Weights of a small GPT-style language model, trained from scratch on English Wikipedia: RMSNorm before each block, 900M tokens.
MLP neurons of a small language model. Each row is named by its layer, matrix (gate and up: input weights; down: output weights) and neuron, and shows model dimensions 512-639. Each number is 128 + 24 x the weight over its row's rms, rounded and kept within 0 to 255. Numbers have three digits each. A neuron's up and down rows have the sign that makes its largest values positive.
After each neuron's rows, "fires on" lists the tokens most often at its 100 highest values on Wikipedia text that the model never trained on.

L4.gate2514:102127135151140148128196166126133090119157130149134137109132142121108137090143156106134133139099157165117097112176123156113129178143130126142127089111133127113157089131108136167159123090128088110139109123131133133101107139099110100155146143116141120117132139111081107134149119151163170111123126096114108151103158129110142142139132106113146127120136125090155105093086140134120137133105
L4.up2514:061119114132134127146101139176139109146123106150136110083164157144152091138119146160150136156130127060134177068155118149158120174154146117146139183109126178120103114141109088147114137104114113106143093092125105159104100118103116116130123160120154137149168130103112089081075132128110142167123081157107083124164101136122144103166171129120166158107105139127161132138133133133124159122161
L4.down2514:106129084142148098116165135128079098095140106112127123112105158118104129130102084103144109156112137175141125124143152124114091214129120153109128097135102134108132118166128161120071112145142123152138122113114110169125139108129138140126079140150114127134151128126123123108187147123161123134122156118099122155078145122133134147140162135153151119175137109134102118171157162161148128097147
fires on: " |", " made", " 1", " in", "aca"

L4.gate2538:143138156156148135138105127139157084121126161098115161138087128151101152150149142115108172123161167136145100113102133154125133128110180175104142177096104158136111130125155093133115127185130120096083092128165105131106106167121122124117113170138158095139153122130141149141178113147125159142175151159121129096089138134125151135170096136153148140146187147141119127129161144131154159138112
L4.up2538:132082112140104153117139105132124174163118095154132128118107126136148089090178141127122121163146125134139139193134146121164108163147168170125108092167153112111127049159132137134156113152122151099136092193137139134123144114112106129105150140184110138097144128161137130120113093089119114154136149121151117097097153125168099129187088102114143099142164161104095114141114094172137090133090
L4.down2538:146098142146110153119142107142145142166086127125133124144138160154103128130143125126108078090154119118133173143113136112105125092104107141144167057150151134137102153108108114079146066114105143113132117158123127125107152111186119135136152149154129146136185126140160157145132172144092137115110091129121163151126166099140124126133111121160135103107167128103181140166110119111102112138178
fires on: " |", " it", " him", " club"

L4.gate1054:127142122084108110067112108120123141126106109117116087138102160120110119144109103105146124126095121159114111106123136092098104115111150094135113116131131130124146124133086137136135133126159126092112137127121116148137120131102115143109134136147130142101137129127104136194113153156102120132178195124158103092126134145096183102110110117111156102124141116144157134112120146147136143159122
L4.up1054:136145169152113157158071115158114107105133114130114127105098142104115148116124136106145125116131108143119116127130122147120138198138152094134169094123096156121109149121148149096120104084111115101167150089111136079163115142130135166143095137154112134140150116123125128131131135197140117141091102119103147151137113140160154085122112172071132125122105150128130159106184114133140146156140
L4.down1054:093131159120115126150103125100146110133091187132125131135131100177091181110097169119110129158181178164109095134112078149119115124120172162107164100151128127111165105162118169128115134103103103120130145130110102107115129119147160116085097117132101143117107135136108109117113100137093114124136129120091093146142115116079087092120141144082147133061118117115131166138142141145169177155117
fires on: "|", " |", ".", " home", "-"

L4.gate3436:147150129123153108113185148135121145168117120093159160099155119133132180131156104154151112090118168180135135150126146119137142115148112091151133155134141118172128098160157138132135141138126108092117119104123139171164137097113144143121165086141157157143085169084142121182113150132131097124117096103127109150110132105150114120126140103141148130142158161107108132210167133130155146142134
L4.up3436:157127114085131095051093131122168142138135126153143082170143129114134118095162138159111128153099131082124091120112128147164129144128162127117157107118143141129152088157132148123112152100180107119113138100067166143164118110142165146177116121093155151137138131122135138167141104127096146130126149131192122115168070113186107122156153144127110111122139110147172103113119150150140098145140
L4.down3436:134111140168083142121154145149125098131135134130104142134095124144117144150095145141096160137138152118149147131115157127157175111109149129145112171170151109149149122153120115109149164120110102162117156121090127108114093137151160127155161095130138154092115129134104097133102136112115149119112133119085184122133112129132095113165158123105105086092121120136131131125132126170125135108096
fires on: " to", " |", " two", " into", " 2", " a"

L4.gate908:138131094128147135108120160125176157140126148119155122098092102146104134165110133133108140133127117181146126098139159124101111077124146114126111120126109143111159084127134113114096133117093122131131144147142124127097154116110132132092085105144076078095126113105130151126089143133090157095129126129104135092124131128098168130169096129141149139141154130127108089152130108124107094137091
L4.up908:142171151151127143129133160109120180156118128127140118159124134148123115079157152100115127164110117155168106139136089142161112128139148129132098150116100143137156152099115113111141127126113103162154128144101063123134167122165152099176096108159140158126125159103140132115106147111088178116128120138089142134102099071163068114124089091160117118074140162112141127112141160186125144150099
L4.down908:147181130124185110140152100148130153116146128167099135184135102127152120108168147133132097128132103154130093123113110113146146148112093118114172074116154097138123097155111116107150119138124093187130129172092109148159076162160063129125131142150095154122135148108114155080107160128116068123116117112137088096106151114087080117101116140169121131140157106124101098125140154113154128153091
fires on: "|", "-", " |"

L4.gate1922:107119171123162123142170108121110160148134095116126136088091109142125095171084141143114116112142156126130145131124089152141116093085128148143105148162134131123116132117171105160150098121067089125114118165146125117133108133170122112122112127138162113130119082127119107164138118083135143147146159108133142129095165098119143150136088147079140136078108102136125105110103160145114113153130
L4.up1922:127168122091133136113164134080153164143137110150138148098148106128105150071108142121147143074091162113136157150153086101134143118100144142135126104129100105116119107153144184127139108133085142122161161087117124181115124165130108128150106087141115114128130137156140124157124100102103139115102126073097116117100130137124140145111084081123111115130109135130120095136106112104071125131153
L4.down1922:113116133145150132104156115113126132129112119109144109095176124119132105114166100111142112115076127140131128131104054160155172072136116098146117090135132165136156150188120098118158165116145159152088127160113133105129113162134126154153095159139130120101130143128110137158095124092111139109128134106137099142184110092104103137106135122193139140124105117081135137138106087154132083140107
fires on: " |", "|", ";"

L4.gate1084:140113184168109134132100145142141117119183121144091161133111126134097112119116189113161162124108133128131134185150123133141170141161104112157116129150141104143104188123162093116102121125097135129144110101142168149096111119118161124086145109120096116133163090141152162135112141145162168161144159130123140109158131130127095121118116189088120160139108104136145116085105140143146148144199
L4.up1084:124157183105127122110136107154098127157132126162121107122123142131119097147145083101072124160111146110085117156177148125127144107142121150117172128151158150110111126123134104175154109120129131137110132132134162178106136157156125140071131093131136107120136113125098116104132172133148129141092167171150116153143130136126092122116151134098142109094140165130133154112154160136137138156140
L4.down1084:139134133153108127130144124126121146140130166108109141143151104151083123164143112094111124122088115124048132166127137101138195122099150125069090120125134126111138108171149126138151138145148107108144153117170127092140089091097156163084142163102136144125146141139103141163111163152104138127132137132147120125166127124077117140151120155094181118094104105150100115175106077143154096134106
fires on: " |", ";", "|"

L4.gate2745:101116148114092128098140158120116093139121149139118171110137109135125121109156153127106147100112087143152110124107161139171114140127154092141142166102094142099111116144133138092124114132154109146115130094130184116092132135144103119125082118140108118088154122086129149102151162128089129196153136102140152120145109143114096149163152146134119135082153145080136081140123123157103110175110
L4.up2745:097110117139170115140113105166124116103152158107122134120118107120140124147171130116173131160141107103180102143114148139171145126170142132135151141132079144134109105135143120146125104154110083134110093119084190122156165140139164111115131143106122126160116132124139111149095193115148123152125159104174182082178124156166109131123123135107120188139120125143111148172158143166123127151128
L4.down2745:123130138126121145140133174115179178130118101113135136114126122128148122134170146107140126115139099124150098127117135167065145128158167106084127140137137084128090096148148106149135174126087132149166115089149111133115113070145151126148140130127126108131129135139176122118175169108116146121128111141207154121080112140126141103094133110122173154138154125156156147094183121153156102123179
fires on: "-", " March", " District", " September", " June", " October"

L4.gate1758:077124118120140145132132131126139124103103102129121155161144156137108137137129152113134107136131129112145106159170123145110132120103133147157114170129110143126141086119151114139112137119104087185141125125153123144161130128132119148097144076091092150097127178112159161120139116125112157151187130122116097130095123097096154117122112147103138135117089146113126067141112147121161181141125
L4.up1758:141102110168145164146148122123105146084134169171102121156151108087125137101141104127094112095102102122140110159098142106087080094118128103130137123116137101105119114167114160106094151092110118112164130109105110092045108110163081150169135114101106119131146121095101126137095155134168113109130130172121111142113156151107137150133117127112084102139094161135160147163142143125108124118148
L4.down1758:124146131180178118146154110160142132097104151124109122082117114119137199088106140125076099094132108149156106124104112129150101129107123108120131130150150128117114114135084137136144104188098150131090149152170140135089146125128130134153113120121138094158126104163113114149150128097139147092134165117120130193153152115180165099167136142161139124119143115137108138100142134134100113135106
fires on: " in", " such", "mp", " make", "to"

L4.gate2437:115173141120171114154106120118145137131145059105138126122148106102136160151164106157110130132134149100131093173161160127147127140112129096134122167112148117157119145096178119105077074154141134124106159096118103143077150080107089150119155141102108096152147109112156150142182112124097140154138083104151114147077123129093131152159120141090138114121147106090109112115141134101139136147151
L4.up2437:142157098193084143150178113139128121099168136146143136129102107137146141143097168159101158137141103158085113137129099105151084114117128125121156118160151162099150074134145135114111117123132132131125112149099147133126170121128072168162155135167139158147109091196123147159127136110081109116196166108109128149100117125136079148152125144147151128094122124136113133164110148081136189111102
L4.down2437:149171127121125079161120095120128134122109100095089138149117111102085108174083132129166115123133103128082155129087060136111188115093192139160123154118134126107144161138113155122118150144110148089142114093103168109105142162133094089113139123121105131116160172121105145108118123147124135139115157126103159109100135174148094174125105144138164102166129159130121122109110141135116123123127
fires on: " public", "elt", "ial", " River", "tic", " Pacific"

L4.gate3538:156132110140141113133113161111121158138152147152160111076144159117110098141121128148110089101136132149108152198104129114146103113140152149106148178125139122115123147159158133098134076146163118117120090084126106144136101135103150131111112152119129100150119149101096137144137120164140103160126152130173133118139162119105139107113115127173117107151160118134158126138082111151126117136097
L4.up3538:166137092150110130129122134174138122143127105133074123106114126138161163141154160150124123134159123123158124150126122120134159112142148174130139111126114119110106147131128109120137124157122092125124126086165148139141126129100131141152159151124150096130128144117081157137123098166136121143140135191130111158140125125143084089097155156121160133146131144126109138091157103132070116130128
L4.down3538:132144122103147076098094122116142181166096152135099130154176122150127158146117136141109130136099185130108103144135156133097115102113097129150111132090081122107129143139152173118153134107114121106123134138110117111127149137115135140185088122135137112104090126086126163093110127102151073111118147125159127140158105126114141119132112134174140105117133159148065121155136133134152090133142
fires on: " on", " in", " among", " over", " to", " by"

L4.gate2650:179121098102133110125163123124188120184160109182172104092108158118134143101109087169137159121113135104148138112133126179143154149158101116127109118128179168129163132100093146117143150110117119109128121130112153130137163124136161085107129094157138088100113150136149128142121137056114143133087153117137116095118125132171100109138150143113126121149110151156136145117158202107129149115150
L4.up2650:157148069118136131078100127117112149123138118159147157093100164162163122122124111138143136094152111110185078125155155146155129095124113125140104133121136167104174114107103153169122111152132116145112086127140147111153095083149149129146097155110146080115111095149141136158109156082118118115156162133124147091115129116145088108125122159137112117083098116131162161150123146145143119143103
L4.down2650:163139118153145129127133115162144112086114129109138101106121128113126162108113090126138173094115114103175147144125144130113172108106107101122135116107124128116112131145112145099110203134104141075188143150158116115142125142109166110130148123143110110102121104108145128124152133154103104128107092127132131127087134128104109143142120131132171108138125150099131117151110135144143104104136
fires on: " |", "-", ";"

L4.gate3022:120095129122110132080144114096115135183157131088153125100110122179111129134130141124134111136117108100207102104146118114135164118137184130092148171104118114111119135151169109138120138112104126139107139138108168164122146109109150145128118128140120166123112156175106128140174102107130123150179125121078102090105121124084132147151134144154155161114148122158149143116131143181086137146147
L4.up3022:129135140140099161126100162147144112115146113131167116162127139139165146132160187077141071110122149130099126142112160122107158158136132134120147127154059126158145165093108102121131132086174124151142128119141073111149089098159150160126129116112116114145136131134123102146136147156135113096109159138131129079145124135140151111080154115124120123115103109111162112139141137128117227090114
L4.down3022:157130135129138171113172089123140104081119139098133151124123087147123145111107125135126130137131125125144126124179089126138119154125139127131130096103126141099133095110149159106131129150131106117118132178049089136082116113107128132114119140169132124145155215158121148158112101135093136114122133137131147116138088162144130162141112119099138118125110124102136165154116128134099168116132
fires on: "|", " |", " du", "00", "Y"

L4.gate3330:153144134124129144091108131141135145108143140138118147139153124126080108183105100099125149131150138130123142140139182126115134140136126138098131151138104104115162152132101085167175106120194113170144098124135139154141090136112086127117143168141108149152132123140109148168137103133161125112150134146130134122141163115126109140131129141151136135101130128130112159146161154115108137172112
L4.up3330:152109128123135104140145137154133143112117099143092107097116157132133116126125170146129145086115135112089139142149124111094112139159134091134086126153160162138102117167177140089134101088093164187126121106129133091124172133162098132122099130150093128137171105116103121131121115128088106154095123082170146114087173112120102081136125062095109142155125086136109117098125135112102129101119
L4.down3330:090137137139095115147120105140137153159140144124115124118123158097098158144116109180116121129130107102134106115101133099149146111090123146123158064125075096175111102116148082169133165139121113109120130098133139142095111112106139140125125115176135170111117143102146124124140087106133124122117178106110119119139143131117128140119152116180154100142103107128127076119079115146144123128165
fires on: ")", "  ", " and", ",", " which"

L4.gate864:138139098128124137133161091133145138069195161096173113127125083143108150104127106137139125109121138134091107159109147134132103129110148135077132163146078125128108146136096117128120106109127121122127116099095142151115114131130139122139140130121146137122144098142121155158119128081144130106152142108107155129085188129121138154156134124111141122082124125101131130141124139157194130147106
L4.up864:104130135131123157120114113133132139124133135176106101098101153109119106117109164142102147165116113100086092134103162128118111139150158090076158116108132143124114158132123117145129106117129088138099112093131109146105166154140123130114124137122110106119118159112127123153124138108102100106140108114103133139087143123157105147150125138166124119143134080086122136107117099149126131150126
L4.down864:062096186144107138134182086164106177131130131095101124137151142130103140124158148116134123123110158138135152156155151172153097105155120122095142161124092111166180117145123122163158115119103132163138172161172133167110089144143163104153141065099144185140114117116141126153131121142134097128091074138118096150106160132088148120142124101106113099122159158103127122135133131101129133117131
fires on: ",", " that", " said"

L4.gate543:129138154158129141166109137104124106126111153132109161086099124111107123138157113094094106121163155127137133141135134109127114149100166115127127181118148112099154140164151129100107149159095107115146129116122158153159116119137129148105161126135109103107094091141100129133110158142153140134151115146104131141134108139153133125138061127138124134153107125121126141168143157135149193102170
L4.up543:137107145134128145137147149122132105130134162099134103103087098160121146082116093139159070186122139103122118147151139153141090147163193112129180159136127150126131111111061144146113125123142116098145090126108163139137126133132101113108116171139136164137145142152106134156080109142127122121122149096128122144124146124121118125127114145135149138141116101172118109144127101120107131126104
L4.down543:118127149112152119102120108106147117176088157114174145111131139137124136123121114137162145138097125092120124128083136139156109143095141145117135092102123131126148101140119134124133150166085132106109120135142119157165143117101114146133134137137157140157150136125111112149165121149136092119123139132139080119116096125102122089131169140103103098100104133180120157160203074131125142120117
fires on: ",", " |", " of", " ("

L4.gate1121:110124088151108080152129125120146143125127107132129165126121125182161141145161083123080123136141060120106123128099146160103165163162145114110157104139094145128121143114145171140088136098111136057075127191106111168140170144097140110090141130133113173164157112120163185138122109094133150155139130132133138108110097130141123133139139145121134138115142127116126129117142133125176152160121
L4.up1121:062122117144123096132149116117113128144125082096091135146071128130118185122162079130096123152123120141135152113147126122167166136156132124171153137113118156117130155146102126155100050144132121087132128164080110148122147161129138121137173116114169134142109152088144190099121129079157174166124118118129133098123151105110099117166152115127133116087147138081103111110132128173148162105126
L4.down1121:138126132116131155102066138127153086128131117118132130103133143148166112147125142140090094127127147102142137088104158146104123117098121077106116136113130143144139108167167143158103162120126142106083149154150130133138154111122105139149125168124141144143138097167148099135118135136131122150135123156130120144131108131151116095176134149124106130152178135113159128107101145145138127123149
fires on: " is", " =", " occurs", " are", " was"

L4.gate84:174144103128170148129158109112117099137093136137156104106172106130105124162116113109133117096129123114108161112140117138116119089130144122151099109119197104096139144137123104104130151127119061143134128156112139126106191115107096075159106137110101145133145157135141111170172132109145136133088168105070155125158130136121106116133115102117087133124123129195131138131151142152111116100052
L4.up84:109130115084159165119101131128128146093115185081145072090130135131110112096091093149122130139154121103152140143147179108120105140137101127141141137164131143117115130148148134164111165095099074127111098093149133173152139095142103115137163108110144134144112119137133142152113126163088117116128110200137105107158138132124082075118115137100146157135077121160210130135095175151135155133141
L4.down84:081132129155157151133165139150140128088146118096132161149122169136129172140130157121120147134129138119167148136132141107095098097147155135127097134110153119129162116140060125120127149122141164148137099122182162127125119082116139115167144126109090203125128134121135126115184168118082126121122162141122126141172124124128119079145147153102121146161106156134105134125111136133137107139148
fires on: " |", "ly", ":"

L4.gate2141:111128127142135138162153135106115105133173127122120131121144091135149149116096182141143141081136131147127100118142117112152144157151204137127150136101135127118145136122118127136086120125105110131134148089123153128139106099086119123079136136145089127149134123109139156107094148146070152162157105130152108109148128098137132135185104152093118094105126110141119099125138140125119106153131
L4.up2141:110115093138095157147133124173161110136138171113108119117104125124110174081118164123114148093109150137165108112180111109115159121139114137098126142166122099103185122148108130121175129122123122133137146110096116132094179106114149126163121179150115136139108161131123114127098140141158112160148140175144128126162116104175100133117119105106163161116106138132148110093140129124103142168143
L4.down2141:101137133107132156118120165157133134155134147091104104163120145126135133108114145098105119130063147153106158101147146106114077100112093125126108085136146135119112126164079113110106091097139151142155126150150094125106145149104134108106134062108102166097111148134131118122136117116112139114123131126093145120124158145123093130142096072138110132145124121135172142184143108119094152126151
fires on: "-"

L4.gate3041:164090096125097102132130121145104129133127127137085149168175109148139113101173094138135145138121135090144136146106122133116118119138167111123165097136127132101123096126128141142129145112107136109121121160165126111138149142133092137125162151167108136147145146123082164096121068107104119172091147124114111095144135142180100148175132093098173119105119132114115087143115106110147105120100
L4.up3041:122117066108101143141128125167120126213139165129106155137128083136146124140137057127150177111157116065154155124147106141081148110113174165089130152139088188081154140089086145124096137081117126115128087132140105113121143163118128166138115125124141169127130091162139125113108096070136167161128145146136082141142125114136087124140161066139085134143076107140127119134127092117108137147120
L4.down3041:086104089100120145089131112147115105146123143130084113154175073103144147132150143111119146130115130109122134090078136141138153113122145182100139132164123142110112118108109132134126148157144156097117087116155135095119145186138139050117099155150096110106154165162098124130115102143141162095109139133101097122128138086174100111165160114145131168140126057179121089165119138148108169149124
fires on: " has", " o", " sh", " are", " is"

L4.gate4001:143168141132169098095137119108126162115090122119140143165177147129127107103139133111135148136127127125139094113132123124120121116117110113080124155145146096166120143113152118106123150171164125182141148116119133142130158075172153134140122153119148134155131115113115115152121104144136111097175127150132169120100084156200101130121108093123141135128137124164159125077145113108138130125128
L4.up4001:142107138135105171174163132171120107108088176125140151162168147122180135113116117148132102130106150125152133157124095133116117120122164117127156135124096098128117136136138114122129120142147114145123111088142149125184134127125128133080128124095113204133167093100134120116119132125133066115132152158156107129144123127131109099104144100119140163152088138129171148087127143113126167138153
L4.down4001:126115116120115127079134111136109133109151168184109125089141127134116116117080145120136136109129165143098102137132083138146139153131104144131097132153156166112193140095146084119148113127155154153120112140101134106120110116086153146172149164109133113107146179115094140161130195110117119152093136120113104146067126147146174143136126100121178144090125141075106115100142117114118146107132
fires on: ",", " in", ":", " on"

L4.gate3265:131119073109128089156135115099133138165102143106114118104124109109120171140127118102151144140128137122110167118139107161113111164122168110085152103171122105122150041115130141121102123130136125108098137121133104118079137161111155065173117140151119160129108109123139128154169126101133145146164107105105146146179113150164153087140169114139115145132072129112143147107081136150118091114134
L4.up3265:126126098114116104108171126123113113133112135073100108146135157140103109104144116124132144138126122105128162127149127131156125165099100121131078111106150160130161103132162111146132167129085109158137123126115120111114141097123118120143125130133119135126162161129162081162141080078133122110154104159141121139141129150117109103111167095106133133114117193114146107104116091102144102108118
L4.down3265:124147121135161155176135140115137149125133128177138133112127123122118099124129081103141157113119117151119095106123176150128135109174113130104070160136126161127144078154149136080127126173126172175185129128159161148154124136147140165122085159086122091146146158109116167107143132144102118099108127125128090126138130122144118094088167123147162078189130137135078135160127172117159156111137
fires on: ".", "–", ",", " |", "th", "-"

L4.gate957:147148155145102093145119081125136155143132128160135122152134114170141141071127131119104120112109158143131149120133123147134127125097168152101137080095133108149163144131135138148101082161153135138138074123120106102099130107112145128150148100172076133064162125131195126156073153107119121080137124158118137111102133142118108133109140134071129134135126110086092108116115092168125091118120
L4.up957:100127146141135100138151105124159178155138153133124136178125144088148125142126159119090125110132157128104092119123150136067128140167133096110163133124151122114121140147127122125117122121128079158134115129122128112070119156097134070124146147113147102108153143131136149106117120064098125084146120171117134127134109109163127127094152129134143159098156154128132109128122151146121122109147
L4.down957:141117162125229109138125166089171129119121149103147120114099125092135153138136144143126147075123110131104141111124112104099141122112125171101120145124120150096090160154139113111150113127146134083116065131114154094124154165102098112125135145122127117107144163136153124163104118129130133084154102187141116104103170086148123120113150163146134123135153132123100148131125154135149137112116
fires on: "=", " 6th", " Champions", " Wins", " 2018"

L4.gate2138:160118103118107119125124110141134093183119106177130142103137125116124123150124146137137146153155093130100130118156129130145131112086142067164141138125098138150100114121150112112141119142124119132090116159129141108141118099078110085169131114109112107214141116114115097096142142142140114128124131142095137126170171138161120117191155144164152095163120173137088155087145133145144149133120
L4.up2138:088143096136150138162122118133162113122101181152131086140128135176157169104135109117104142147160118141129094097120096140132123083106084118100132129190127138097114114124088091133140188119098161168115140114143100112121111154125115066134132177110101114122130162119136057106161118132168140115151126123079114126103152129062118128126107117111112101117164109106142161094100145108128106093125
L4.down2138:120129156143159139110150130126152125124084151119113116090108090155115121113109139125106123174141095082163166108153117134097120138143134117098147069145179090136092082165148119160111145140184119148143110130154143129092120120147102099165124137128121143115120113110166117123144113131113064136138110112077153113102112146103143154164121087191187112137115144114153104125125159143146133130124
fires on: "ly", " always", "ally", " sometimes", " spread"

L4.gate794:114143097119142132126135144085133170111056118124147168111123139126127136126135168111115111154124127146100129180117121112099103141099164096156151122105113129106100125150089120140131146141133116136123116136115095161127129117094122125077166129128117151130154181108163132167095108112092114105140140111118145120118112166147149095130157071148124166156085163093165127142152143125109146141153
L4.up794:143118145124122181127133148132091101149070086105136128190143195145144123124179141113147114162125171095118159140137122146095092114149137143081097106139140102120117086139121156113192116107116118116087137073100110141121109131088114148095123129103122084115135159123079134162151123121108175121129097139131150147127125178154100115128158122110119168154108134100132107111135090160147067164118
L4.down794:153130110131095119140113164080141132139116114123157117098138153100123166101135088122106158128121133108132113081185157122092132144149121159119139145159129135126127146127091126106104147121157116122120135104180120169125112072096139142103148088129156123156158103164120117118127139120139087163145148103118108141099106134136118144125145119114106117159162120137172150124131117149131142134146
fires on: " in", " to", " on"

L4.gate444:111129120163146132128141119105146087102164145130169128123104128163130087130112124129116123110095155077116139144132104131133156075104145150118077074124154129097151117153158111101126132124081128124140139117176150118125101121110083141129080120200142128109151132115149174156148182121122156163130178104146126109125146105099112132116160109120108166115145119127123096126104127137142139153144
L4.up444:085150114175118143150123147084125163147084143140121106119129120142131099113115097041076113105111143097108148118175115130133119119100166153133117122143115144128135122136121106136126103120086117137161098130111138126124142117121107139141127093121133056107170104109126139126128137123118167144095138078112132139120117149143146104151129088122125152120141146119100130142120083148131126137112
L4.down444:137108130137148119142190088076123140114158133133179128071143132141137117102139124135150136136104120103132122151086106157134170103141156124156193135129140156105135087134103119105115124109128130143158120107100182149131069153111147115131078157102129124124141175154149125134141114085113122127141077091064083155095160112103156094142160136161139146118135137124129096129134119121140104122113
fires on: " |", "."

L4.gate3325:150125166104135099154122170130141090159151133154155134088127112109163123139098093127124114159152100118121115118088137133133144100117085099137147145090146145097127167117184151117104127138128123146113160122141160115119135150116188160120125118099094154147125103138085154131118133126133130140121124118144186140133095198145120102122161134146130130161163125120098106143139153098145130116173
L4.up3325:152159127147102101121139156146159145098079146127074081140141114163161111152128124082084151157121134144116138143137149127127160147113142163097097096132153136157130131133112128132125074106199063107083123142116126114131140120071123126152089132168101110114086137145097119098158101092153101135077061156125087103163133114118122103157132129144116129121159134150142134168095109174150118135116
L4.down3325:138116169143123125181115099193164127171146094092117093108123132134120118149197178138138140084116124105158139145098117127152175173151110122103113174087100085103130160125135125129151170152137147124144150118162134135105107115136105173115118115112128156120139175108126102121132120173114151132162097101139140107132116121145165133144161166109152170127160117100142085145120119153075126087129
fires on: "s", "'", "r", "e"

L4.gate370:159141125174130151126127150131085135153121128155125123124146136138123124161149161113112135113128122139105142143113096079101105088128110097123109139130107139140133169152135136119115089139122074097165115131178170106130127129103128129119090121128149124128148107149126143134108129160110136147142168088081131138136156124130103108151086090106159072135169123117120143132115121175116131179057
L4.up370:152108125180128130133132149151110117118133133111145095115182124118158114144151137143143128110159121141056118128135097104117120114136102130131108129147104150144150152110116130134107123118128149147117106128156160137122117144122121158129129103159128148147142069150070148096091117171128153157143154096140111157123150111129128117141123091141121107113148151107086137165124141180108115149074
L4.down370:171135113108147108172142116129152126085122156140138131137117172123161160132115107141175125100128133151123095137091135157103158165118123134086133125143095137154152130128158167112135165083141159134140153120108083145107106140117109110166111157143152124135077127125158111114088108128151145111133097135127119123115133155135148075140149158117131155136120153102120105100105144140094131106138
fires on: "0", "s", "ris", " by", " to"

L4.gate3921:133188176115147081122114147107109121166106106148137096120134161084141081091192118134124128135156140111081116108144108151119085118142118139116114125136143122154139145101085125186155129151124142221141145148125101134123124085158151124122111080094133130082144144135102166121104126084147133125103128121114158129142128107123168128191144148121111152122091097129109156099119170111133130122197
L4.up3921:148106156130145102132141129147096103154116113117156102116126124178138109108138179140171164079130155102120092113129115124117106105129118126129116099152107146100136109102121111142102122115124138160137151083141156136127132124128196140101105106128135161068163073146071094140121090144118137115129129097100155152136149123127148145121129146086115122133080132073131147087098135119144138123125
L4.down3921:097137092176140153116105124117112162139160094115145103088084114117153143170130122129154125097151088111108086137122146144109169131155085182120122119168089112098136132127132109108105100109191145132141090083084125114140122099091158160135155090143128128090174104124137135136174133119156156171136099120122101098097105152122121081127132141070156155168102143141124109155156135115137137156080
fires on: " in", " the", " of", ":", "|"

L4.gate2002:142105130126096124123115091148122127115112139107140118137137159115156101154134166101117132172104109115129114160148097138137157142123138123099105133136137103149192135171120122137091150138052085121108111130125127082096125140130102144141063115122135142107148110121093046183175141111105105130117131109105164156152147150116107066078113097092148126145126189147109142121141153153136129177136
L4.up2002:110151110152139133110112138127127098079083165084141105122163077084122127101099124100134118064103148086130132148116110115122161131129145146115151103132154161153135095087143113159064099121102115140136109117162129112094146140149130147115132154154124108146129104109158119137143175151124136131131147081098099133153087148126136143147120174133142149165137197093128138137139176155143096113083
L4.down2002:117111152121176113145165128156102113128133129117134104135161134094133077116118136135114148124149152086144150128121108111081099103084127117079111136112143148118120152137120132149134099121145132184095139129134131120204160143136092067153105155105110095090145114103109096162126128157141125136123118125141157134150151133158152180138146105198166150087136136142129120105120071132110088131120
fires on: " |", " /", " tra", "ic", " Tra", ":"

L4.gate3213:122136143127149131120105164108138115148153149131152179134116104176135141120138116155118140134162083173170111094151112132110162140117137156098147143105076125111149168152111162115152138143109153142108121136131133124144156094126113139142144120157119133160132089140142212156138136148130143116114125137162153169145141130128120127120151137141149169132177123103134107110129169089110107157139
L4.up3213:127151119104119148124144120169145123140141137118091090089115109131166123156137119168169133107138159078160151114179123149118140123112123112134103098131143129140114159164103106111142124129170141162159102162141158115149110115105149160123091156137108136131096083129115110139120121138110135163189114121148176117157123093142128130136147148131174103144147116127106134133133155144132153136139
L4.down3213:097074130063149127131105129114195144127147123124196149131156132135120156121086101127115124169101126114103085085153119134147123115136130108114130108121103128067088172131091114196150147121100152141132148112131116109153175117125114118133128145138118120152172125090148128135153144107148072162123164133109094122125118113122149134130134111120120149134109119112164091115167135134161129133125
fires on: "er", "ers", "s", "rs", "r", "ors"

L4.gate1638:129140098132103110152089113161099109128154124127164140137139149125126162153119161146132113106127137132111135120164133184112132147146102135113122158147123107163127168133149109113110120128113121121132166105140122144139103102111148130113166159141108136087127089081143162160134151139136138129124145122152150143123134130150083126134173146069148124136118144152118142104116091122134143129106
L4.up1638:081075123099125137149113158156112146151152165116093131134087108094097143101098104185105145097127124149151094152099139118125110135192129105113134064136147114131103132123152125140144137098140107126142121083143136101149159101111139132128112133160146156116111141121131148122139096127144142094147121150116127103092139102153121160101152120123069097121147118143085120137154137112140139138097
L4.down1638:168107162097126154184147184148134104106147095110116099134129159179103146135134121142124105112166107178121129101119121111110134148119122098122113138134151118079104129119165126165140103087102135151110132133086128113176117122140124112137138112104127119123140095103115108127084120139100196114125146171145107133141134080125134105136140100119131124133142152158125158130116159098127142067105
fires on: ","